{"num_hidden_layers": 13, "hidden_size": 320, "num_attention_heads": 5, "num_key_value_heads": 5, "head_dim": 64, "intermediate_size": 832, "vocab_size": 32768, "hidden_act": "swiglu", "norm": "rmsnorm", "norm_place": "pre", "norm_eps": 1e-05, "positions": "rope", "rope_theta": 10000.0, "rope_fraction": 1.0, "qk_norm": true, "attn_scale": 0.154, "bias": "none", "tie_word_embeddings": true, "parallel_block": false, "init": "uniform", "init_std_qkv": 0.0348, "init_std_o": 0.00683, "init_std_up": 0.0348, "init_std_down": 0.00423, "optimizer": "muon", "learning_rate": 0.00194, "beta1": 0.9, "weight_decay": 0.055, "lr_head": 0.00517, "warmup_steps": 0, "schedule": "wsd", "decay_fraction": 0.78, "decay_shape": "linear", "final_lr_fraction": 0.0, "batch_tokens": [65536, 131072], "max_seq_len": 768, "doc_mask": true, "train_tokens": 1361000000, "max_steps": 14476, "dataset": "wikipedia_en"}
MLP neurons of a small language model. Each row is named by its layer, matrix (gate and up: input weights) and neuron, and shows model dimensions 224-319. Each number is 128 + 32 x the weight over its row's rms, rounded and kept within 0 to 255. A neuron's up and down rows have the sign that makes its largest values positive.
After each neuron's rows, "fires on" lists the tokens most often at its 100 highest values on Wikipedia text that the model never trained on.

L4.gate345 [188 125 151 178 156 119 185 151 111 110 104 100 146 112  71  93 114 120 191  79 118 121  91 149  88 153 157 141 122 187 131 109 139 176 102 105  47  95 141 125  78 156 183  94 161 117  96 120 141 160 134 100  69 131 149 182 148 147 152 175 139  74 119 152 117 153 167 159 159 123  90  86  90 145 105  90  93 138 114 118 126 175 124 124  86 108 149 142 153 117 149  82  81  89  83 102]
L4.up345 [107 112 118 111  98 154 132 171 133 138 126 146 114 125 167 119  84 121  86 172 137  72 108 169 164 123 128 157 107 155 132 157 161  94 103 107 147  83 160 105 179 126 132 101 142  90 110 138  93 203  87 167 140 138  86 136 178 164 119 112  21 166 145 138 154  89 149 120 133  66 108 132 107 143 163 155 151 104 155 144  92 166 104 147 115 144 153  87 120 114  96 181 156 105 176 127]
fires on: " |", " ", ":", "-", " ("

L6.gate127 [109 113 131 129 159 125 107 133 163 127 180  92 100  84 106 158 154  74 156 193 120 128 177 126 112 141 102 189 128 189 162 208 102 125 176 148 184  90 125  96 117 149 129 153 120 153 113 124  82 114 134 153  70  92 183  95 119 111  95 144  82  48 130  97 179  78 193 141  64  93 159  88 115 121 150  88 159 107 126 162 137 105 120 170 103 113 124 177 148 146 122 139  86 161 138 104]
L6.up127 [131 136 138 131 116 156 120 141 107 185  97 145  78 142  93 113 131  93  97  53 189  87  94 158 139 135 174 130 153 156 141 178 103 140 132 100 100 208 102 173 167 143 151  96  78 105 138 130  83 218  85  95  88 142 142 103 106 134 166 126 132 111 116 113 111 133 135  89 127  78 181 127 161  85  97 151 142 136 132 136 103  94  60  77 162 151 133 154 175 153 126 143 181 138 137 131]
fires on: " and", " he", ")", ","

L3.gate66 [142 125 116 114 173 153  93 115  89 155 126 141 145 144 104 101 142  57 110 168 119 125  91 134  97 164 123 150  89 124 148 128  52  80 174 157 134 121 131  81 122 102  96 224 180 159 117 133  93 182 143  89 162 146 107 104 110 100 174 136 179  99  82 160 158 104 116 116 112  65  89 124 144  71 131 134  95 105 121 116 145 126  72 171 173 123 144 129 167 157 144 128  98 136  86 170]
L3.up66 [ 57  73 154 127 202  60 108 117 142 132 108 130 142 172  97  56 137 122 125 111 142 136 142  68 139 128 133 125 128  68 109  97 151 124 101 132 135 116 102 164 157 185 173  72 130 183 132 117 130 158 190  73 103  67  86 105 121 147 123 168 157 100 106 155  85 108 134 110 144 126  78 168 123 115  99 119 153 163  78 127 117 135 105 174 115 101 122 137 106 195 155  94  86  71 162 183]
fires on: " l", "l", "L", " L", " ch"

L3.gate343 [ 51 114 125 135 100 152  90 190 110 153 106 156 156 139 132 184 131 122 144 121 118 132 190 129  83  93  87 123 122  98 148 157 103 103 123 119 125 154 123  82 138 132 133 151  93 164 132 156  80 174 192 156 125  88 149 106 143 227  92 204 121  66 117 173 130 116  93 129  95 110 131 108 107  83 132  67 185 136 130 126  84 105 111 143 165 118 125 168 108 107 137  76 173  75  95 146]
L3.up343 [164 108 139 157 121 150 127 139 112 137 130 101 169 133 107  97 119  79 126 133 128 140 146 160  89 102  95 102 106 147 156 142 122 134 104 137 113  78  99 120 143 134 143 121 125  97  99  79 191 115 120 126  84 134  88  90 214 151 116 149  92 120 125  97 140 117  82 134 111 135 137 127 143  98  91 114 153 128 110 165 163 165 185 103 207 108 117 143 146 165 164  80  93 136 110  92]
fires on: " of", " CD", "4", "8", " former", "9"

L2.gate285 [ 75  50 146 139 150  93 129  69 119 137  96 103  96 111 124  61 105 115 106 104  83 202 124 116  85 112 134 133  84  83 123 132  78 134 104  89 100 129 111 146 181 152 156 118 136  84 146 103 135 214 154 130 154 125 123 115 140 130 171 117 148 133 161 165  64 143 162 140 141  85 148 129 129 162 111 114 102 140 113  82  97 108  85 196 180  98 115 122 137 136 143 105  92 156 109 169]
L2.up285 [142 134 163 126 105 103 134  82  95  98  66  76 155  96 131  47  98  95 160 108 135 179 125 128  89 116  83 142  72 167 122 101  72 190  33 102 134 155 113 102 178 142 119  95 127 114 143 155 111 220 102 147 163 160 155 109 115 108 162 123 139 145  99 159  70 145 113  68 147  93 127 144  76 129  75  87 119 139 128 103 135 128  90 141 179 152 197 163 124 128 186 113  91 140 124 163]
fires on: " =\n\n", "==\n\n", "\n\n", " ==\n\n", "===\n\n"

L10.gate466 [135 128 153 143 167 125  82 141  70 160 111  84 120 131  97 118 142 121 103  93 146  66 144 144 143  89 126 136 112  54 163 152 202  86 134 125 148 109 163  88 106 172 119 146 100  87  88 111  99  82 118 138 125 114  97 112 121  93 153 112  77  92 128 151  96 147 131 167 103 123  74  84 145 136 147 145 139  78  73 182 147 118 112 146 108 125  70 129 136 105  93  68 156 157 169 188]
L10.up466 [124 101  58 147 150  68 176  96  53 155 130 104  99 138 110 125  91 132  87 116 154 102 121 137  93 128 140 163 197 145 105 147  93 155 110 140 121 155 135  85 108 144 128 180 133  73 191 136  95 102  46 116 213 163 138 190  64  74  72 121 142  83 113  86 112 194 172 151 124  95 170 111 102 138 121 145  99 124 154 100 177 171  58 122 153 111  93 158  91  95 124 139 130 115  77 111]
fires on: ",", " in", " of", "B"

L4.gate371 [149 120 147  57 130 149 104 147 132 138  96 169 142 127 188 106 125 136 129 182 145 134  68 128 149 124 173 130 107  75 179  99 107 192 134  84 142  87 203 151 120 151 107 202 155 121  66 122 122 227 151 150 139 121  67 157 146 165  75 170 159 141  88 127 137 128 122 105 158  66 154 161 116 131 122 156 158 117 118  88 114 137 135 144 110 130 135 141 141  97 130 160  60 111 113 133]
L4.up371 [127 127 132 124 142  94 103 127  92 136 185 112  60  94 154  90 143 115 143 119  89 139 122 169 158 120  99 131 126 161 199 106  89 138 134 124 136 154 108  84 101 101 103 182 131  98 183 120 143 114 150 168  96 168 145 150  75 121 153 104 109 119 122 111  94 125 152 168 113 129 170 194  77 153 112  48  54 123 116 173 124 109 103 130 185 130 140 175 120  97 182 150 158 104 128 187]
fires on: " song", " songs", "\"", " \"", " Song", " music"

L6.gate646 [168 173 156 133  80 107  69 142 134 150 124 125 117  99 125 138 117  98 156 111 138 160 153 174 161 116 153 173 169 184 163  96 112 103 104 125 156 152 120  44  98 111 193 174 175  39 138 145 130  63 128 112  63 124  93 133 172 138 151 117 130  75 146  67 105  89 165 134 124 121 124 109 175 138 159 102 132  73 126  90  77 211 152 159 133  85 142 104 151 122 115  67 138 105 138  80]
L6.up646 [120 148 141 197 102 122 137 146 203  77 148 106 144 116 138 139 166  72 170 117  73  99 156 168  77 119 135 198 203 118  88 114 136 182  96 106 131 150 107  54 124 116 149 113 111 113 190 120 122 121 146 137 222 123 119 185 167  99 101 139 120 125 120  91 137 144 189 104  62 171 107 122 121 121  95  78 147 124 145  99 139 184  54 181 128  92 105 130 103  87 180 153 136  84 133 131]
fires on: ";", " |", " of"

L8.gate386 [ 78 106 184 138 116 101 138  66  94 175 134 132 116  24 154 104 120 109  94 117 106 150  86 125 144 141 135 133 115 137 117 169  99 124  98 101 111 131 127 147 118 166 107  97 159 129 113 120 116 133 103 115 148  58  90 111 137  83  45  94 179  70 191 123 126 136 178 144  92 100 133 152 152 133  99 115 132  62  92 134  99 195  86  65 146  74 161  68 124 138 134  92  79 145 145 128]
L8.up386 [113 188 101 125 114  97 126 120 147  95  92 177 149 114  94 152 109 170 113  95  94 127 139 128  76  85 161 176 126 106 138 121 175 119 144  59 143 187 108  92 169 113 136 124 137 148 140  82 145 155 104 134 149 123 123 123 119  76  97 172 133 141 136 123 142 140 127  74 120 171  92 115 186 128 125 129 128 141 124 137  66 102  97 140 145 155 120 118 173 131 107 123 136  85 119 139]
fires on: "==", ";"

L6.gate515 [193 164 135 143 153 105 112 123 158  65 158 178  99 139 102 121 120  79 101 144  86 134 147 147 131 100  69 141 145 153 106 159 132 161 128 141 200 100 139 153  86 201 181 110 112 136 127 126 118 107 120 167 132  94 111 142 139 138 127 106  88 142 145 110 174 197 137 173 112 115 148 111 140 122 124  87 161 152 193 205 184  88 126  91 125 120 110 112 118 165 131 164 135 133 125 117]
L6.up515 [ 93  95 110 102 156 108  70 206 131 132 144 119  69 106 119 132 146 151  71 129 127 129 157 110 139 144 126  91  68 125 125 180 114 182 122 123  47 108 120 119 151 131 172 124 101 166 144 156  65 131  99 105 143 139 133  90 148 112 101 120  77 106 117 114  59 147 149 107 137 135 132  84 121 119 140 171  58  83 117 146 137  95 119 125 117 124  66 134 174 141 137  77 125  74 129 149]
fires on: " |", ",", " and", ";", "\n"

L6.gate601 [132 148  89 130 130  70 144 151 107 128 112 122 106 118 137 191  69  77 106 107 149 150 105 183 158 137 130 138 102 127 130 142  96 136 163 128 100 108  90 132 120 144 177 113 113 103 145 107 156 111 160 119 140  93 197 102 141 110 118  94 131 120 112 168 138 161 167 156 157 159 115 179 106 123 169 124  89 155 138  80 139 115 115  70 170 118 128 163 102  65 163 108  88 131 181 143]
L6.up601 [128  69 123 126 103  87 181  93 109 129  60 188 131 123  22 173  57 121 150 143 176 177 192 118 157  94 127  84 129 106  99 123 150  96 192 164  92 120 103  88  98 144  65  82 109 108 149 138 101 134  95  95 122 177 167  73 133 103 132 152 146  97 105  94 144 142 146 133 111 141 110 190 151 121 118  75 105 126  85 109 151  86  95 119 117 184 122 110 100 109  81 120 129 127 155 120]
fires on: " and", " with", " leading", " led", " head"

L6.gate310 [122 122 192 195 126 149 126  84 160 131 142 126 124 137 108 158 114 104 126  21  61 141  89 198 136 188 138 127 124 133 137 100 110 107 146  93 140  88 136 170 105 155 142 167 130 111  79 116 128 117 123  96  94 129 128 127 158 114 168 175 174 102  90 121 140  65 141 156  78 143 140 126 138 167 150 117 182 164 127  95 134 120 170 176 157 151 142 110 176 106  83 104  89 154  75  78]
L6.up310 [112 132  98  90  89  74 163 136 164 150 125  73 115 106 109 184 110 127 151 168  90 118 108  81 180 156 162 116 145 191 120 119 119 136 107  65 102 112 164 144  92 133 110  88 160 104  91 109 106 104 148  43 112 143 216 166  71  99  99 155  98 139 114  58 206 111 145  83 101 167 181  78 106  93 137  93 142 190 114 112 124 162 111 140 136 122 112 128 138  67  73 133 172 146 100 165]
fires on: "2", "1", "3", "arm", "9"

L6.gate790 [174 186  68 116 123 123 100 114 194 128 107  86 106 141 107 126 113 130 158  96  91 119 147 105 142  81 158  82 170 111 128  95 118 115 123 203  78 171  90 128 125 145 131 118 128  86  52  98 107  92 102 146 138 126 199  88 136 121  99  99 104 157 108 124 160 112 158  90  44 125 145 103 171 141  69 133 136  88 104  90  89 142 145 159 139 104  94 120 117 134  71 101 106 107 140 196]
L6.up790 [125 149  98 120 172 141 112 132 101 141  69  66 106 139 127 131 167 107 130 141 147 140  96 114 131  79  72 149 134  79 173 167 156 115 140 101 142 107 166  79 152 121 184 123  79 131 138 128 137 159 127 171  57 113 120  61  97  87 152 128 166  93 108 125 116 127 105 111 164 138 129 166 222 106 162 106 171 191 100 175 129 162 158  66 170 133  89 133 144 143  79 110 165 149 126  73]
fires on: " of", "–", " ", ",", "-", "6"

L6.gate557 [143 131 127 102 151 108  98  85  98 173 122 143 113 127  61  93 103  98  94 154  80 126 121 125 148  77 141 188 110 139 137 101  86 111 154  81  90 145 152 105 118 158 138 119 102 125 111 106 135 143 112 101 132 121 135 126  87  93  90 156 129 105  99 120 159 156 208 183  38  91 140 133 133 137 104 164 156 213 162 145 109 174 167 161 150 137 123  85 163  98 153 146  97 173 107 118]
L6.up557 [134 172 189 144  98  87 125  42 125 142 142 117 170  92  51 153 151 115 153 113 117 129 111 172 176 122 169 142 185 158 113  98 140 102 118 145 155 182 125 135 159 125 146 121 188 143  99 127  81 164 170 151 151  91 123 119 121  82  91 152 128 138 145 130 119 161 146  81 107 211 114 112 104 112  89  88 126 147  61  98 124 113 141 100 118 119 145 124 167 166 173 123  59 154 121 138]
fires on: " of", " Score"

L2.gate348 [152 141  96  91 114 152 107 141 151 153 131 204 154 106  62 134 130 189  84 138  53 164  64 142 140 163 174 103 170 144 149  71 113 134 106 122 136 150  88 153 172 108 145 135 147 186  94 178 174  56 113 124 107  86 181 166  64 110 124 158 120 127 147 117  70 146 104 101 159 160 126 121  97  53 108 194  78 138 127  65 190 165 136 117 114 146 136 143 170 134 173  95 104 114  99  93]
L2.up348 [171 194 160 141 122 112 124  87  86 179 153 160  89  34  74 121 159 140 129 121 120 220 138 152 126 195 157 134 169 121 133 107 111  87 135 157 146 152 115 197 160 150 131  90 145 134  54  90 146 136 114  87 144 108 115 134  80 122 140 143  83 126 154 147 148 160  89 119 131 127 118 121 122 116 141 166 115  80 179 100 104 178 170 129  89 129 151 177 128 159 154 116  91 138 155  83]
fires on: " one", " selected", " of", " considered", " used", " appointed"

L6.gate22 [139  63  92 115 112 196 137 181 156  88 127 149 111 147 139 151 119 166 120 122 132 157 161 131 135  41 106 148 122 107 155 142 145 120 118 177 147 110 141 186  46  92 146 172 132 107 136  78 197 129  82 105 155 126 149 149 124 102  42 121 160  98 146  56 115  92 119 102 123 135 125 148 177 156  75  98 147 103  96  98 127  98 185 112 201 137 147 121 141 101 103 133 162  90  99 108]
L6.up22 [130 131 109 194 123 124 126 132 156 125 117 121  81 101 146 132 137 197 121 132 105 141  85 114  68  93 149  65 166 130 135 114 161 175 124 137 134  76 138 115  98 110 138 112 131 121 150  97 144 137 115 176 164 120 197 133  52 106  92 137 145 120 131 171  87 110 183  97 143 108 157 124 140 127 155 158 101  90 113 130 134 120 137 153 186  64 169 127 114 117 121 109 136  87  84 185]
fires on: " of", " van", " de", " the", " Lord", " towards"

L3.gate427 [ 71 102 166 133 170 133 144  54 147 124  71 125 144 133 125 144  96 160  82 159  53 159 121 151 132 153 121 188 111 118 153 118 109 124 104 171  69 209 127  92 114 163 172 140 123  91 151 119 118 131 118 143 110 182 131  85 112  95 157 132  71 111  99 143  78  63 150 124 106 101  85 121 145 121 126  56  78  96 127 164 132  89 153 134 151  88 129 151 143 165  90  78  90  51 112 141]
L3.up427 [ 90 112 133 151 168 105 119 131 137 178  82 107 131 164 131 105 110  94 113  75 110 143  99 161 122  90  48 161 114 177 108  60 101 165 102 137 102 114 146 136 111  59 157 139 120 145  90 131 225 151 168 111 147 173 184 123 111 139 173  78 105  63 143  86 187 106  70 116 181 144  84  94 166  85 136 125  98  67 123 125  96 106 150 124 135 116 152  58 108 125 117  82 137  83  95 126]
fires on: "9", "1", "4", " lead", "8", "3"

L3.gate813 [221 107 145 112 172 148 142 131 129  86 135 119  92  99 136 132 142  98 186 109 174 195 159  73 135 133 140 117  99 134 136 188 169 183 105 103 175  97  54 103 165 101  92 163 132  49 105 114 187 131 127 152 164 113 120  89 142 120 136 118 140 103  88 129 123 129  93 142 151 124 103 116 198 111 172  77 109 123 169 141 151 127 125 143 142 151 141 133 177  70 113 167 151 134 180 111]
L3.up813 [137 100 155 191 113  84 167 172 136  63 210 140 164 107 129 150 139 214 146 116 100 133 109 127 104 136 164 167 156  64 160 101 152 168 109  79 107 143  84  96 130 118 151  25 105 143 128 132 130  94 110 114 126 125  59 154 119 107 120 110 129 150  95 175 140 164 109 106 102 178 139 131  94 105 160  91 128 112 124 157 140 118 123 136 156  57 116 124 110 181 173 133 122 129 135 188]
fires on: " in", " as", " |", " also", " over"

L2.gate385 [ 71 122  92 116 143  81 160 176 137 143 126  96 138 126 136 136 132 144 133 143  95 119 145 124 119 125  78 115 185 183 188 153 118  88 112 138 179 100 102 104 124  76 143 195 150  76 156 108 176 161  77 135  96 140 122  73 104 140  81 132 177 130 109 101 139  65  84 122 146 145 114  63 101 154 155 118 181 166 129 155  81 159 163 167 165 108 158 155  81 151  87 102 136  94 148  43]
L2.up385 [ 73  98 132 129 132 118 114 126 145 153 138  97  78 129  82 146 111 105  91 189 133 107 110  74 196 146 187 104 131 124 181  85 178 100  86 140 134 116 139 167 158 120 125 116  91 140  73 122 134 162  90 175 121 133 110 148 120 145 132 146 145 155  77 131 144 143  97 104 154  38 126 137  84 131 141 192 166 132 129 175 106 129 128  89 101 144 166 151 115 159 167 122 103 102  75 115]
fires on: " Championship", " /", ":", " Cup", ")\n\n", "\n\n"

L8.gate149 [153 105 113 120 136 131 102 154  63 197  98 159 171 140 116  70 130 101 118 107  70 153 151 112 165  52 136  91 136 124 140 124 122 175 156 114 102 143 134  59 150 114 123 186  41 166 102 105  84 160 163 127 127 185 114  90 112 161 137  88 129 135 180 125 144  96 182 124  68 146 134  83 167 107 137  83 148 146  96 112 182 181 190  89 158 151 106 116 159 124 124  76 140  89 108 151]
L8.up149 [102 127 115 141 182 120  73 115  98 186 110 101 163 157 201 134 156 124 158 116 110 126 138 124  86 107 158 137  68  96  97 119 138 204  96  77 123 102 103 115 218  36 139 144 133  90 184 113 112 118 133  92 126 129  87 120 101 130 125  92 117 144  83  95 145 140 107 124 184 140  72 128 126 110 133 117 136 101 137 150 210 150 162 108 179 158 140  82 110  81 135  95 105  99 167 126]
fires on: "4", "9", "6", "8", "5", "0"

L6.gate441 [162 165 186  76 128 173 129 152 154 125 126 111 123 141 123 174 104 136 102 103 101 110  93 141  94 176 136  82 154 167 166 156 183  81 145  99 143 135 154 117  91 140 127 199 107 148  73  82 135 145  69 135 106 104 131 132  90 172 144 181  96 130 124 100 105 135  64 139  77 122  67 111 119 145 126 103 137 148 114 122  98 212  90 142 185 150 127 170  89 147 120 135  68 108 139 125]
L6.up441 [195 169 125 158  77 126 128  68 119 139 129 110 135 121  87 134 190 154 151 112 129 178  94  80 110 113  82  89 120 114 130 135 155 119 134 162 131 134 138 181 157  97 117  99 119 185  68 116 122 133 106 130 104 110 185 129  80 106 153 189 184  95 140 123 107 117 167 134 145 157  73 145  46 114 159  92 148 152 137 116 103 104  99 120  82 162 113 176 136 128 115  94 124 118 115 190]
fires on: ":", ".", " |", " of"

L3.gate599 [158 112 156 113 119  69 144  56 188  93  77  86 142 173 126 126  61 105 136  90 139 167 117 105  91 156 104  95  81 178  68 132 110 148 104 202 138 138 109 101 161  93 141 127  68 102 147  91 112 153  57 141 178 153 116 176 160 144 111 129 122 138 113 189 125 152 105 119 184 214 177 147 105 115 141 143 132 164 184 114 132 136 160 127 153  72 130 174  87 149 170 109 143  70 104 154]
L3.up599 [150 122 106 127 157 120 148  76 112 136 113  89 125 116 137 130 102 134  44 131 123 104 103 165 127 151  89 133  66 186 173 104 142 117 108 173  90 136 113 141 151 125 159 108 149 190 146 129 154 148  87 146 114 125 163 118 146 158 119 132 115  99 176 128 144 219 196  98 129 153 126 144  83  92 121 122 169  85 149 151 156 143 153 149 161  96 232 121  94 159  91 179 144 138 107 172]
fires on: " |\n", "\n\n", "The", ")\n\n", " following"

L6.gate775 [197  89  92 104 194  83 108 129 118 136 182 186  83  80 108  81 178 101 124  94  79 121 117 118 101 105 140 128 128  49 183 161 102 175 117  74  71 130 139 149 161 129 160 122 169 111  98 102 142 118 167 132 171 117  94 127  96 150 136 131 133 133 119 143 138 138 130 108  97 101  87 163 138 100 125 106 197 144 127 195 117 189 135 143 200 112 131 144 147 188 122 146 102 157 113 176]
L6.up775 [ 79 118 121 143 128 101 139 103 156 139 117 125 109 123 126 128 129 150 115  93 186 122 146 149 134 147 154 135 184  86 121  72 122  89 132 107 157  54 169  97  97 137 133 144 125 133 107  99 165 197 178  78 128 121  83 124  95 164 146 183 121 137 133 130 131 128 131 147 147 109 151  77 143 169 116 104 141 199 124 184  63 115 100  48 165  96 129 151 103 119 130  78 110 154 149 115]
fires on: " in", " In", " the", " of", ":"

L2.gate445 [126  99 154 134  92 111 163 115 156  94 124 119 104  96 141  80  95 125 108 193  99 163 100 129 101 170  98  80  88  94 102 121  77 169 133 167  97 123  85 117 150 165 128 114 128  66 105 112 132 107 135 185 126 141 148 154 133 153  98  92 124 158 115  95  94 134 222 114 126 108 128 107  79 121 161 134 101 217 148 148  79 143 161  96 162 100 186 148 105 147 111 112 103 175 134 136]
L2.up445 [120 104 115 143 122 138 184 107 147 111  92 111  95  80 142  94 131 212 149 139 128 164 115 125 121  91 144 185 113 134 114  14 153 104 127 159 150  74 124 156  84 157 162  85 121 144 146  80 132 150  94 134 159  73 141 145 111 113 189 119  72 120  78 172 118 150  95  93 130  61 123 114 121 172 147 152 164 168 161 125 138 113 142 167 169  49 184 148  98  96 163 125 168 135  85 118]
fires on: "-", "\n\n", " =\n\n", ")\n\n"

L8.gate586 [128 119 145 159 106 100 135 158 127 196 134  94 131 141 101 124 106  95 102 153 139 109 110 114 173 166 134 110 137  58 108 179  89 101 135 140 104 120 166 116 180 148 113 224 152  63 113  67 102  77 198 152 112 128 149 122 107 110 184 205  88 113 106  98 119 122 120  67 176  98 125  93 102 104 146  99 146 128  85 125 119 105 131 109  98 168 109 138 128  79 120  86  97 144 202 112]
L8.up586 [139 145 175 120 119 121 102 175 109 163 120  93  81 143 210  80  95 107 119 147 198  97 131 138 119 200 129 166  86 120 129 147 126 161 167 154 105 144 141 116 189 181 121 120  97 132 111 131 150 177 108 200 144 129  77  75 147 177  83 126  62 101 199 143  94 114 116 100 151 153 106 167 101 124 141 116 136  82 163 185 123 147  81 134 121 128  97 116 125 118 194 142 137 116 149 130]
fires on: " ", " (", " |", " the"

L6.gate599 [ 80 109 124 128  82  97  85 124 161 129 123 189 105  80 117 141 127 113 123 197 116 211 103 116 129 118 116  98 150 161 168 159  89 144 143  91  78 146 121 143 164 108 191 184 149 153  99 129 110 207 154 127 123 178  87 120  87  98 152 115 131 169 126 122  62  90 152 161 112  72 131  75 110 113 178 118  94 131 148 128 109 105 105 139 151 154 189 119 128 143  79 164 149 152  92 143]
L6.up599 [ 92 128  67 124 182  74  60 121 148 131 131  97 194 125 139  93 112 132  69  94 119 135  67 120 152 135 129 123 140 118 128 176 115 156 164 145 134 200  99 124 166 172 106 125 125 188 153 153 150 132  98 122 119 124  96 125  45  66 123 111 157 116 130 139  91  85 159 107 116  98 124 138 155  87 168  80  90 156 129 161 103 117 176 156 114 141  64 135 109 166 135  91 137 133 161  75]
fires on: "l", " l", " Red", "bl", " bl"

L6.gate227 [107  37 118  65  89 163 157 132 141 129 130  94 125  96 140 159 103 102 102 149 127 193 100 176 134 108 108 146 164 133 175 140 124 134 130 174 181 156  87  90  97 130 117 147  96 111 105 117 168 140 108 111  75 118 167 119  89 119  76 100 117 120 114 105 196 119 117 158 139 171  89 153 174 130 106 175 136 100  61 118 107 203 138 105 143 147  78 155 125 111  83 119 158  80  72 141]
L6.up227 [101 119 166 107 144 173 103 134 107 110 105 118 131 210 131 112  94 127 129 133 109 144  98 122 112 123 146 130 130 146 102 140  57 208 132 200 173 154 130 136 168 115 131 137 156 144 137 113  78 127 100 119 135  96 112 116 137 222  91 189 211 186 107 157 162  97 106  59 176 101 142 196  66 108 110 118 149 120 124 162 144 126 109 103 145 103 129 133 135 130 130 128 152  94  82 103]
fires on: " of", " for", ":"

L10.gate633 [113  66 108 132 103 170 119 111 155 145 158 170 161 175 180 174 108 120 113 138 120 128 140 103 160 157 187 128 159 150 123 176 179  95 175 123 158 172 120 151 126 161 156 172 145 109 131  80 143  61  96 117 113 118 128 137 171 127 179 182  97 170 128 103 104  95 129 129 118 122  69  90 109 167  94  96 116  98 165 127 134 136 114  93 144 153 160 164 129  74 119  74 120 139 120 146]
L10.up633 [153 117 165 181 125 191 139 131 156  69 127 134 124 148 155 112 136  74 160 184  73 141 112 142 125 112  72 130 169 155 111 114  80 115 133 116 120 120 129 181  58 149 127  58 174 112 172 175 144 147 126 130 144 130 142 120  79 151 138 164 175 143 170  82 163  78  88 110 131 155 123 119  98 110 140 139 178 135 129 120  92 141  87  98 111  95 151 140 195  73 121 178 100 143  93 136]
fires on: " E", " O", " F", " |", ".", " Bro"

L10.gate658 [140 144 176 126 168 158 146 154  82 102 128 101 117 105 143 114  87 145 172 105 109 125 142 134 187 104 147  84 173 183 118 103 105 146 150 142 121 104 158 123 116 121  95 157 136 124 183  96  52 136 109 125  57 172 116  43 158  77 164 132 147 135  77 112 124  54 117  83 159 127 106 138  83 129 121  84 185 164 106 188 167 101 108  97 132 106 161 121 123  64 143 142 132 139 100 107]
L10.up658 [167 167 132 111 161 113 168 165 175 183  80 104 129  53 161  86 125 139 119 110 148 128 146 113 107 100 168 118 134 157 131 136 134 157 120 151 116  86  80 132  98 137 136 174 159 152 137 144  88  67  98 128  55  83 130 119  96 116  72 164 102 114 111  86 117 142 107 134  73 166 147 152 124 174 151 158 178 174 110 174 145  90 173 142  84 148 101  62 138  79 106 124 163 179 118 136]
fires on: "2", "1", ".", "3", "7", ","

L4.gate11 [177 127 108 104 122 130 125 117 192 143 113 123 103 175 112  75 119 116 149 138 126 149 111  84 129 102 143 133 178 132  85 114 163 102 149 164 126 119 134 171 193 201 122 161 123 111 134  91 129 106 204 150 116 153 115  20 102 181  64 169  70 144 159 140 110  59 108 142 115 106 134 134  97  86  75 141 188  78  77 115  42 200 111 106 117 149  98 147 113 154  92 108 110  82 133 136]
L4.up11 [155 136 137  94 184 171 115 132  56 164  87 200 119 101 123 148 132  99 134 143 118 132  96 130  65 138  75 145 130  52  97 132  98 142 131 136 141 142 133 156 118 140 139 109 144 136 128 195 102  85 147 136 110 124 115 143 111  95  87 175 102 132 149 139  91  87 136  96 165 142 173 136  93 174 107  99 121 154 133 164 157  73 181 116 132 147 120 144 115 155 136 117 151 132 106 111]
fires on: " ", "-", " of", "1"

L6.gate58 [ 94 150 113  40 123 147 114 161 149 100 182 129 144 131 137 142 171 114 132 118 136 156 135 131 103 126 104 145 134 123 194 188 145  91 122 135 122 125 140 165 101 153 144 146 128 125 107 135 101 113 109 152 141 124 136 171  70 125 149 137 147  69 113  94 153 124 119 150 109 144 151 151 115 141  95 121 129 136  90 171 177 116 183 106 131 159 145  74 138  69 132 131  88 104 133 127]
L6.up58 [ 87 161 165 153 108 122  87  93 116 103 172 146  91 101  70 164 139 144  88 152 146 128 151 170 179 162 130 115 137 127 125 208 145 116 150 147 124 160 176 123 136 136 118 155  99 148 112 108  94 145 106 129 148  87 110  88 172  83 194 113 114 188  94 183 178 101 150 146 128  92 152 141 160 128  55 110 162 174 109 161 143 107 150 142 133 156 165 168 177 158 138 144 123 166 204  66]
fires on: " but", ",", " and", " of", " as", " However"

L6.gate544 [150 111 136  98 165  92 146 158 210 102 107 176 141  85  88 136 129 134 185 197 100 149 126 191 132 146 125 147 183 127  94 177 137 201 126 151 102 120 165 106 178 143 134 118 125 133 159 108 135 107 220  91 103 138 154 117 120 129 157 177 136 130 168  75 164 167 145 125 118 111 136  66 118 139 153 111 101 165 158 121 127 102 148 160 152 104 148 112 111  89 156 110 196 144 122 160]
L6.up544 [167  77 160  75 104 149 106 174 175 113 201 138 135 154 163  78 122 148 113 120 146 110 104 129 139 178  71  99 145 140 145 115 222 119 105 143 182 120 149  82 151 114 139 131 153 150 123 176 109  87 196 163 109 125  78 167 158 165 142 126 144 122 187 128 108 149 194 101 154  85 127 129  76 184 131  75 201 126 120 142 139 121 162 107  49 146 152  98 142  78  98 107 145 142 141 140]
fires on: " |", " ", ",", ";"